{
  "n_layer": 15,
  "d_model": 320,
  "n_head": 10,
  "n_kv_head": 10,
  "head_dim": 32,
  "d_mlp": 640,
  "vocab_size": 32000,
  "activation": "geglu",
  "norm": "rmsnorm",
  "norm_place": "pre",
  "norm_eps": 1e-05,
  "positions": "rope",
  "rope_base": 10000.0,
  "rope_fraction": 1.0,
  "qk_norm": false,
  "attn_scale": 0.177,
  "bias": "none",
  "tie_embeddings": true,
  "parallel_block": false,
  "init": "normal",
  "init_std_qkv": 0.0213,
  "init_std_o": 0.00388,
  "init_std_up": 0.0213,
  "init_std_down": 0.00274,
  "optimizer": "adamw",
  "lr": 0.00127,
  "lr_mult_up": 1.34,
  "beta1": 0.95,
  "beta2": 0.98,
  "lr_head": 0.00887,
  "grad_clip": 1.0,
  "warmup_steps": 534,
  "schedule": "cos",
  "final_lr_fraction": 0.1,
  "batch_tokens": 131072,
  "seq_len": 1024,
  "doc_mask": true,
  "train_tokens": 661600000,
  "steps": 5048,
  "dataset": "wikipedia_en"
}
MLP neurons of a small language model. Each row is named by its layer, matrix (gate and up: input weights; down: output weights) and neuron, and shows model dimensions 0-159. Each number is 128 + 24 x the weight over its row's rms, rounded and kept within 0 to 255. Numbers have three digits each. A neuron's up and down rows have the sign that makes its largest values positive.
A block is one neuron, or neurons of one layer that tend to fire together. Before each block is what it responds to, as a language model described it from the Wikipedia text at the highest values.

Description: Common-noun heads, often places, institutions or media, after an article or modifier, e.g. bank, county road, enclave, film, gene, farm.
L5.gate87:127107092129120101092136154119136102111083120135177126118135143141138120148139150139119157139061122144067126159147120136100130144135133143144157096131092152162144121095155129116122108112075139156183131128137090145133092118115102142162117115168133117099165141135118138108109130129131115140094133164139103137146174116147145136141128159102172163114121167093147169176126171129148126101113118128059162123124172116133128155110105126109130121162148129146104148135101165154104139159117114
L5.up87:140085123114143097108139165123129088112134142124134139117126115150119123167156121153109163146089150142086122124108089142171178112149123150154135146144119172137166127077127114150137128107100162125113117142171124138152145111129064139156124123128139163105107157099124135105099160124093136132110201134128163137152148135116129105143132120120144165125112099152153124119102182152153102063108127168078156124093158115176107142074123124134110138121187135133120118152130120123122112121105156
L5.down87:153109121119155141193099174155101142094150134116112127058145115116116151100092113130095102102113163112137137134102117128167100166149124093114127113124109128111166140166132138155145136145138127115117117142149146084141135150096157119138104151098165142175138151143133129171147103129108150118148142107118158140120095109129115155126099116163120101144120132151154140138155105166125132123128126126140114113149124163114096123132142107169126116105120128098140122165115098054139098144105139
L5.gate186:139120130140151139089121094176152103110135139158120115146095133127125130080151081137119117129104111110116166113129118136107112115135149133107114094126129146118115134117096110114163137107114105143152137127149119155117096081156093145118122125069074101153121105127155094127127137129107121158124105149128123138089148101134140136104135176100130106079143139133143147164111187113156153135130082094110104111153128091121171130083100161118119114150135181130117121098134132162105137094091126
L5.up186:132120116166165125128134075133154115129148102164153122133130141160129126132110077159115131142113135132138135144116086142147150115104149158101153072149151115112139153146104126093122131141124138128115176113127165155173115080146117145096118079095066115104094109124140115097110072152118122163120111176099155150106089131123138134104111147104119072143139142129157150164123211124150124138117155166127116156138165113103179136075131138129142126141139143139119080161144116152125121104150152
L5.down186:139097135119133115148124153112136141085116118101141105133135088144120134139095143185126098143106107164114111189106116103147103136109111141139162125132121089134155156125116148107144112140134126128134110157118138105159114163151133104114141123143139148064151079123097123115118096165133163120103123129147126141125072138144159122133136116116095076116142169155115141138184131152138140130141187140125138157109156169070108129122109094076130090116123078112141112205117154154120133143128132
L5.gate258:092117112163122126116086118161146106112122113094135118150130167152148150146148147115113132132125124133083133085166122125116176172099157143149131142119139146144131149132137099104121129130091109142148136111145109160105124129114110132094134073092133131152145131122140070100083109113103097149100135138124129160120145129143148139113134151119169175147150195115169116127152151097180135121149121116104124154105131134121122091155089132077108136169114132135148095151110123169129110096140117
L5.up258:160127124177103084145159140114127117147123085100119137108110147187136122154131125159125132175141119120092121100129121142151168130101171161110159104114156150099137140106172133075114129139129111120101144092118126131150154105088105155113120073100123176132123113138109095103096098118104114091125156152127125126141138112092140148124119076098149154193130140139198147160130166104125114116138133149106122136108129116111110127142143106123076120104147124147151139171148138181123113116138133
L5.down258:141149110135098112126147161108152143138100066132143154137177135131130174155151130154113104122095127094097132178083131115152081150111127108095165121117105155104142120102148154163197133113155116124128110133136133079158128144104113121115116133146110108114125133148091156151134119146141137105141118127142105078180098137121150125120098080099115100152076119128113129144169146148077134119124141143075123126114123129119108163130136106170131111117165129111132160167153145125173091129095149
L5.gate425:160097107117153131115157115094121117136120153112156113158111091122103139132134101106079129138110122105097120135154110119092137133127145128116131115108096152150130126134138134155161143114082161102096134164123159124075154063129136101143157152137120156126185092131111089118131131095155125186111103154135136124121172128164146123144140113102180114089099130102098147140129172128116153166148154085162127134120121097102146159121083162106103141121122149104163132115176077086074142185139072
L5.up425:165134154128146129114174117111105129152139113106159193147101128113148140142146128137103130153104124151128134126107148145100147132128154105075150127128116120099142127094160128138102141124095151144088124131151206105142117108116124107091168126109126158150096095145079114086156132136153140143125164169130170110134131133120137120172120115120120153138130127154115136135098142152104121129121184129142143127123100118170135093136143134125121138113114139155139101166155101151108159146130113
L5.down425:137128162122136136125117135149126129133133099130139151139151091135181099125140164145172136117099145157125117131086130133128115165087106127102171132136121074101161134143160132133107157127166074119134129118130158148141117126148134151076086084102153087126107143140126165158154154131117127139131189133138148118144115139169137105133080136143123121093160137193130111128140139090135125103142192123123155095160117133115151105130119125141131141132158167155090092106115120168126108116137119

Description: Short word pieces, mostly "s", split out mid-word in names and rare words, e.g. Ar-s-lan, per-s-uasion, Roth-s-child; weakly, nouns after "the" (end, establishment).
L8.gate133:150107151169116131078171103155159103130164098111153121135152133120140091149114141136153122129127131081132132140097120085135145178190102150153114110166116122155133141085097100109101109165127124129095121123086116137116152125092125077156103108155122104165113142140115095117095139097131103129161140109178156161152122140160161159099110120155147150141165174163144118163097111162125130149096135157137190114120111118144118099147127109100130131145114164083146105126132126184173112100166160
L8.up133:075119146133128100169119093123115112138084146140133113157156125121130153151135125126192131101163125141163165115132117136179143139104135209132132091129126107075130182174131142125138140113122120147145176106139167122134140126122139142139106108141150113123176086123142135127110099130170144143145109141141096184100153130161089143136157127131138170142147118115125159107146133143122112141112115133103119141106126160111113128135135144102145130167086122103151109105123078148119162107156121
L8.down133:162151118141105144110104129128130098132129147109092134099131096100129130134119187150147136127092127134171047118130155160124101120172112104146143130124146123150158155121132111116138125132148125122113131116136160124133108129097125119126107146137090099169076140132110131117114130109096141129114154113132130098128129172159126127136138127140119132096118102137138172103089106120121119122150099124128165097136112123130094103155131106135147111110126144144118130126139182108142154142161169

Description: Mostly "well" in "as well as" listings, plus tokens finishing set phrases or names, e.g. "amino" acid, Radar Station, Triest-ina.
L4.gate3:128135153048098141075114138108098103086138156097145149093129171113101085102118149131103116106109150076114143126136115112146107120118082071160110147136120093136097126143151101146136104143100102130152137167156118107101118094101129114120176142097149156139122142162132110161151119148132147153155147121075124133109104144163123144129122121129180130130092103100132132146157133111114119192152088100112128092117140077118123087148095127145110126147157164129104115135175153111148127139094099
L4.up3:103134192085119142075139139134132095130127143114122137113143134151092145111124106137148131102113142123133113110130116146189139130079119095137120097156141115198122143125115103144153098142083127077118167106071130102120094096118110108130109092133118182143091113156123090089102125120163115123106117127101142180079129100128120137085140150133137121130118079112137142130108141112143100185141132115072134105089116126164086110162127108140126087163140169128133113112134144124167148102108093
L4.down3:134129156117148129141153147109116130121115171118147149103165124128133158140102085150140146141107100138137116147129145117150131112119155128107140105112089133167145115132085140165113153122118129083085133103107175093129120165118108129174095121126107169144121118133110105082126194082123113204123128103137144150083118133104111122063161157133152124141114103125125140099076138104137072136123116155085117164084142158155087131148106082120081140157132135166136111110151150165119155137101107
L4.gate282:103137108139130080125119113147168121107116107106138134158104147146133070146126094143104143157101138129116145153122098149158156121149129127129134157128115124129091156082125106114116119147107123169137115107144117132144139114113109163127110124086136149153130119129116075137100171080120118157171129126117139137134116102190192156128126135167135130080145168099167141106109098146144161151136118123139107142160151138143137114174172140124069131131163133087132112120083134156107122109121149
L4.up282:101128095159106096170122138102112123126134139113105154083129120166143087133132102111114150162103197138125189156149123172114114105109111088128138165120090093108108091132129119153142109138094148139152064140178128126099114167148102131150129135138120146181180161091127124116132131092128094154116136105109142078140144148176161165165121095153127138128112170084086117123142097138131125120123148147133122154110158110142148131147130107151142134134124144099135155089089088115114065087110152
L4.down282:141141118120151145138140132145122125095162131146149114158127105087115178127122160156125117096118117136125091112118133124120151147152133143117090092147150158152119152113117134124113130104160120131124188122088138154130108102143144129132133135149112141079098146170122121159104122134152122067072113137157130156135110120099101116108106145111105116133177052163142124119123134112149128125137093111145112089139122145121089100103144151093169136126124169152134102131171151136115184191137074
L4.gate329:141122157121122127135155147136103132162107107113140149101107094130171143133127159179119138136131118165119120131147134138151130135106127157112145121105135137135135108144083186124073159140120124116091089102160119135178147093141109169117110087085122127117108111109164132095102123141090113123117105125119160160149095114121122112112115153145087118136175138140132099151108153108110101062101148135135135137097157132162116132130174121164175118121146063172130132154109072150132128139112149
L4.up329:141131171112085104118150125115124110130197157111119123098131131108162116169107166137138096167113164152157137107134136133143154156146137127151101103129131111137171122116092166145147145109114130103099141111116101135101116136127146157118116116085137137129098094106148118152121141108120111165128160093132143159150123113122148142123100119129159166105162120122112104119111117092098134132149104133112110155108139173105143146142126103152111156138090096114120111110096149127172106158118121
L4.down329:099115099122155137135126118123109114117068130129171172131145167132123147110163079121107127084153107126136141111108125139126133074138139130104124167163127120104103142132172080087102122158132131144185165144133155130165122118131142104145145126175135088122146145134125106098138143128124102080118093176080104097097147157120115119164159133114116132134134153135157098130151141152128132114138157136180135076146088097150109068116116159122131115124143140152122128151158126125126158073153091
L4.gate352:108126146094098107103105094177168113110109142115127137133137132098089133136124105128129121150085166133118182146124131099132123119143145138157091119103133083174133122137098133159131132160105114118135089128137097095099114130085115134164106175144108120128133150117103147154109143142101100148109094121102104103088109089194143101159122099125154116089146130062137170119163141106125137135158123116136148096122152131125097126123123134088132121124118107094129135150100102110162097132091144
L4.up352:136091095116153095081170093142124095152123164126146154148151118129105136142119093152155143172102169140110180165126126128160147120169114108126136105096141110109147127151121156145150128155101136148107114143171145101162146128122108153113113145141110133112137174110091087092131157137167134120117120148114123102099159112157145098102105107147123120141171103116135106146098114160117081105119142139149153115149140096138126133123145093134143120124085135156151157142135144140113097107114190
L4.down352:113106105122126188156118152130083145138153134152132127166162095119166155113125163131129146115158125100147057113095155146133155126108145172083101106121104154111094122155165145109101124108166130117164179123119158168148126153170152138123124086139148080132132109151129126144151113123161148107132140123154120123144144155087124133086129126138121164170124110164128112117127126120129152121123117155109120138112133128087112121138139121159122128153106114155115119122157138136114147138168100

Description: Occupation or group nouns used as appositive titles right before a proper name, often after a nationality, e.g. American rapper, Swedish club, manager.
L8.gate207:147144069165086099152099105106087115133099091108152144109171180124126161108130167132081099138154163088114142126093127126129126154110131120138156133146099134133153124159108110119122134097105132134159137131110101107119105110088098103114097111083141130124152156185090144156121105129126119154124163109142143123144171101119143111102124088074146113138110109142152135104151132135158120071153128135130090087128144099117157116145122132136120127167137144144153101125130139166142090136083115
L8.up207:134123116164096045138136069104139124053122102137150155145135149105114104153086137125103097153107138145094125149132113071140160129092137098134134117121090136069114127172101114137160131128133131115161165123176124178152137147129130155149114121088119115121140104127144108142119139140112126106118117119092147161138161105166151146110171148137146105138148166183122137159134133143096118148089138135134162116142104156139153132109138123178113114121134119116136140164139119096141112112151170
L8.down207:106140093117153111140123160102114113126110119119138153152119144127118140139188121106159151170160123144087144108100117164084189089139120142131093094123118121131115083123121123144113127115144084149138108102112079075115127135182093127141150157144104110112115156151080130133173108126179123165119134145127119131114149163093127115173102114151146107133135135131153111119154073111146115131109139107108148118112127117142143159146119154144152136125112104110109149161089130140117102144108141

Description: Nouns for homes and human groups, usually right after a determiner or possessive, such as home, family, band, groups, Club, class.
L4.gate93:140147170131119102111125128093148167132140099128142136183123134112127093085175094125150131100104125114121130120130160117151108152141117146122061136156139111140146113127109112107129117089116115131133125116117111115117135147136109092182099128087130114115125139152114113109190129149137099158116122135145147111063153123114132094110119162076134135108132078087095121125146128112115088138140072090124131138094115119157134158114131118105144142166177174107123113118154128135104110135097118
L4.up93:148128135138140072135171140133137144168102119141134172144139135146157101097110127112146133142085146123128153107113131140179115141117187164084098178132163141091133104103121161110086109131144136107116138079151165108137138161145103127134109134097138115094088148110122085116138161165152113160109135154143108125092142101094142148089125148136123181139137112126111141134128124151137086103143093112116110115099125116175129167125162121125136165172143131120172125155118128151113103121100149
L4.down93:130106114120133180101140163163117135142084135127137086130132144129165149098138190129106103133112145145120186154153125133126149128152175092109188123092121138121130129132147149154135157140127127133145075143130156151135126116087126159101109114106118137177093087121125156116062149142118144128113087112127095154142108129115147158156149093149120153095158114146140118126078141141157145135151137129144133170167169133075141126145152154140114132098076091107137108143120110118183113073122112
L4.gate100:117143147137167165121116121117092150127102100115101106131097126099147168127165122130142153117120095149138120122168119138116177119085132106139131148113117115137119180134108122107187123098145156123156098106142104135098158141135137127156120098136175148148069122143139155094113148090119090124121109137152127134163062091096124120188150133127138123130105120137175133168115155135173138095141124165129159113082123101142136141105137178098078122144144149133132121049109132096163170104086111
L4.up100:131128139114150115154130137088132145139097131095177110125141152094154178152117186129092143105117084167113139119108118096116124102112139137091172164133103123127114087139122152136131100119108165124112117111124153128119113112119130162141143157157117147131101142168151144140142119138153163120117088138159178160115113127170106148155156135095154119139112154101096127115151138143139085122130148114157109091121107130129114138140159145118108115090139128112170152156148184129083190083106145
L4.down100:120109153136113134137127118117139129108110123158125135145124136111114103129099120125122099131163206123138145080178096170135150166118140097156096121202161104105100139133171167154160125077130119155137114146097140118158117117136144114153119119090115151144148115146125133086116144135138133135177120117136141111157179130137100153119138139156092128132110107115157134186119100127134133119081131139125182145112151159114147135100114157124146125134141109107109062135130160120171134165133113
L4.gate537:161103154143163169117159136099181127122124139136101115089156119132087112142166083108143142101113084135093196103147122147114117132105116124167140145145125132139115183149109131118134104149147143128131118124128083118084109111105091131128155111139109151138111094139124093147158111164127141114117122124155150137072152121127096149126132135105145073107116112104156128130188162144193149192157121105101099129115136158112157139183119126128113155153124134146102097106080149116111128110099121
L4.up537:133104152127185137121163139115187088132143106091110110087166133149115127094123107141128159080106101136095153112163091134130142124132107151142141148123115133106119158126103170114118143120134129119135108100137072117118146134143103145134117089147120170116114100161175118103167121179104177115134142118162173151105134094096094146111152126107152097132125107123149130145122176120134136172146177121105129121128142099145142144175143103133143156119155098150128094150100172124118156121110156
L4.down537:084117103126151129152116122109146103097136107127102106162135110125176133130117119098139086112094142122113088161120101119112139139141141151078169128120116133100101130135158145111149151132161134147068114125115150127181136144118128130105108131150137147116161142114112137097075160135094090137128131120143119135128074058108153145131104065143184119150137136139120128117115159161092132085134200142127107096146121085100155128123127129111140111153153145122127100160164103147140118135118137
L4.gate570:143108135127105125098129090126116124086144139106125089128131134130113079098146142146099107096126153131117158150121175131117135167104115139159145070133138152105088131153120121118170061146123113103147147115132115138107135116149145131183137093095161097154116138148129121147141100122118147122123126088184110122107157120125152125112085110108156112128146146101090140121111125083170130188183111121152108132122150128113176177138138148115126142155121112135137138123103123102150112136128150
L4.up570:087094152106143103131142145107114119087101101118164097113117137138043131128144103127147098133118121138086142136162126142122114124156116145168138103130118129145147100097142171137105110103131132095121103154145144126142154125130121149151143119133137087098128089132140165112141139121116142120109160130110107132122142141108119102075124139090145166135167122127172168098108154105093086152144164124100138145135216124123146139116124135105178136166122116140165103140108160090133120141177157
L4.down570:127125163137106112128163121129140112113115095146109090104096151136062122145153122120134131139090086118096176100132150125138100127145142110144126142106164121118113125132161152120153147076165149117112171171153100164118161160109112097108089093134141140080120111101154165097122150158147149080110127163122137089083138138150110123095145162137153162111178157140157136103133182141098115166143126127117174114142160132113156114123138149197142102129115149164109117160153154059109139148111133

Description: Word-piece tokens inside foreign proper names, mostly "s" (also es, us, ci), e.g. Ce-s-ati, Ioanni-s, Le-s-zek, Rhinogobi-us.
L5.gate33:150166163156140116128120161137126111150182119173125173125121122094136081124102119131087154060125106118134101133122108122096079125124104113128148079146117126129154144125113124137142120133194150145160150138145109148114118173155134127150126084138102093130119131136074113123155099109157119129158124154154136139143168105193162154132154109119123126070109141108128090113142127141129114112127125108146127133139085153147164136147140163122159104128098153125101116108144125117138118109111121
L5.up33:088083153114151107114138128137155158158165133109121130118124097154152106159142110141081132142112150125115076134110124153147134131143116134090152179096160132153151134103123164105093106159115150124152125106138190189153130159142099148085120121140129143091122147126135109120142132105141124154099146141108103096141124109123134127133170120124129162157121112141136115102149089190170129126118128119147124164114107135146089138104154078108119082086136100124111146145121085133145128084132149
L5.down33:095146139149120134116155089132134132124107086100153093085106158132155179128145113119106140151109096142116107121139146128176129153124157145083079185121135097138093143162143115120155127131068135134135133108125180081147156126115146113113114165116109121142136126134105120178161156155103134095140168131109119124125113140086144165104132149128084149130144137136126110142081125155101139171143154118110151112129098107096100092138116093095085165149147128120143147135118145121118137102193096
L5.gate378:148104107161091120110116114164103144137107119130175159116148134081117153152146137120146102090148128127145126125091115121155152129160141159110118139114110117124116106111136142117123116129148086111125137137114180081104161125167096119144120150121160102162125102124143094117098123149149132108134132127125104112145107137147097109104168123123162155086134113112073136108141137159111133183107144117132134127146160146137134114118078137191107121147136145098117149126113106161119083176128099
L5.up378:136141163134139069153125133118159119146110157152144136162096155099144134154162200125106105121158088109119150114116133105158095114149101117139104148117169119151145118132099141133106083133125148132146168094100108135101125139074110152191123143135121103090183154145115146120139129107099168127141127130165102127095137110124115111172106106106092144161128089130092119108111117125068115116140097102136127118145125113111153094162164092151098107124134140138097127131141136083152113104145145
L5.down378:159160128159129170135136111119122147120157101104117093134191120145104087137114109124141161144099158147133082115124124106138146109107176145171102156151098123115162145139175115136136155080101121145114086147108177167112118156127152102133122106146126157151084106133119108209147115137171093106100120130108156143132116153109168101106145121158132110102116141147129111133120171133119130142131130141142129109107103122121154130115104144140126141120098157136145141157128155122136132196117110
L5.gate383:101158156133126122151129089126127136137123133150141161141094088101130132128124142134113141137160124144102134138163147172108147114101088151135148085138125130131131161114116136103146131137133134157131129122141112160095120128133125152146137108071170092136135141119117115150094093102110133131183110136150114124161135108130159124108131126112106139095152160137097100112188151092158099137107134117090151123138106144101169160104105144157053093136121139099108134137122139134187100143127119
L5.up383:159102108130133147118100150094121127151164119125165160129127093132090086104161127151113155131115140113135144113132112117112117120142116133139108103147108119119162169100116155130120151091115124170137132110137133086203119146103131148084120139137153146158126128120105136147111079150180130160146084178156127152094099131125169119132154110141118092120145104118132112173176155137142168105146122126157162132173120112181088138146124127136162153171111159114111085133104083112126108130107132
L5.down383:112142142164118154094141132132123092144143144150130130130182196084174132143177146139128068154125135145151145125130129130137114114143118105155081120124142142152135102143129119125147118179168104082117156129127154117097122127121102150162129137155088132106088149124133106086181127146140131146107122167111118135125160095146082157128104118119135111142140134085127081093073094152106133137167111126136171144133153158129156088128119135138152111176108114133151127103151114151146131090150137
L5.gate591:156163106090120103118115128100113146113130155172131165173110105092152141140135130098102127124110135108136105138136169112143149111140188104163102125139101133157109149166102162125146102141150136146142146105141129131135110165171124167112154124113096168168170140106129098167133156092145092126101090122106141149110153109153145151179166084106185160118165150137123102122117126159114121120184152126119140156121138122082116132147128088126110110195102098100156165129099145083141147116122138
L5.up591:101121141114141155146112114117085153125119110174159138171110130170124132142139202117109109144115091109095095138100143104133134107101161132070114149148121136129120094130086144118117128139144122170128148090113159095142128151141142125141167112142154108137139162148106113135153140086166109078135104119168095137147141102115115134132136099132160173174114129175104117123110183147153144137127162138145130160134129108133157128158148131149147107145136118102117131164154110108094121119170127
L5.down591:147147125122104129130122096188153087092139173111113105141154126158097154159142093178159148117124144144099163113153142134119120170160117145148083120114123130115112157085136133158157125157114114106105100160123122118134161105116121056103106142139088161115108162127119107104122158159169137129135146140123154169106137129102125135088090119129117103118122098132129146131094122088104107140107094092148154124112132116156103114100088125121145157124124080073106155148137129150135127174168147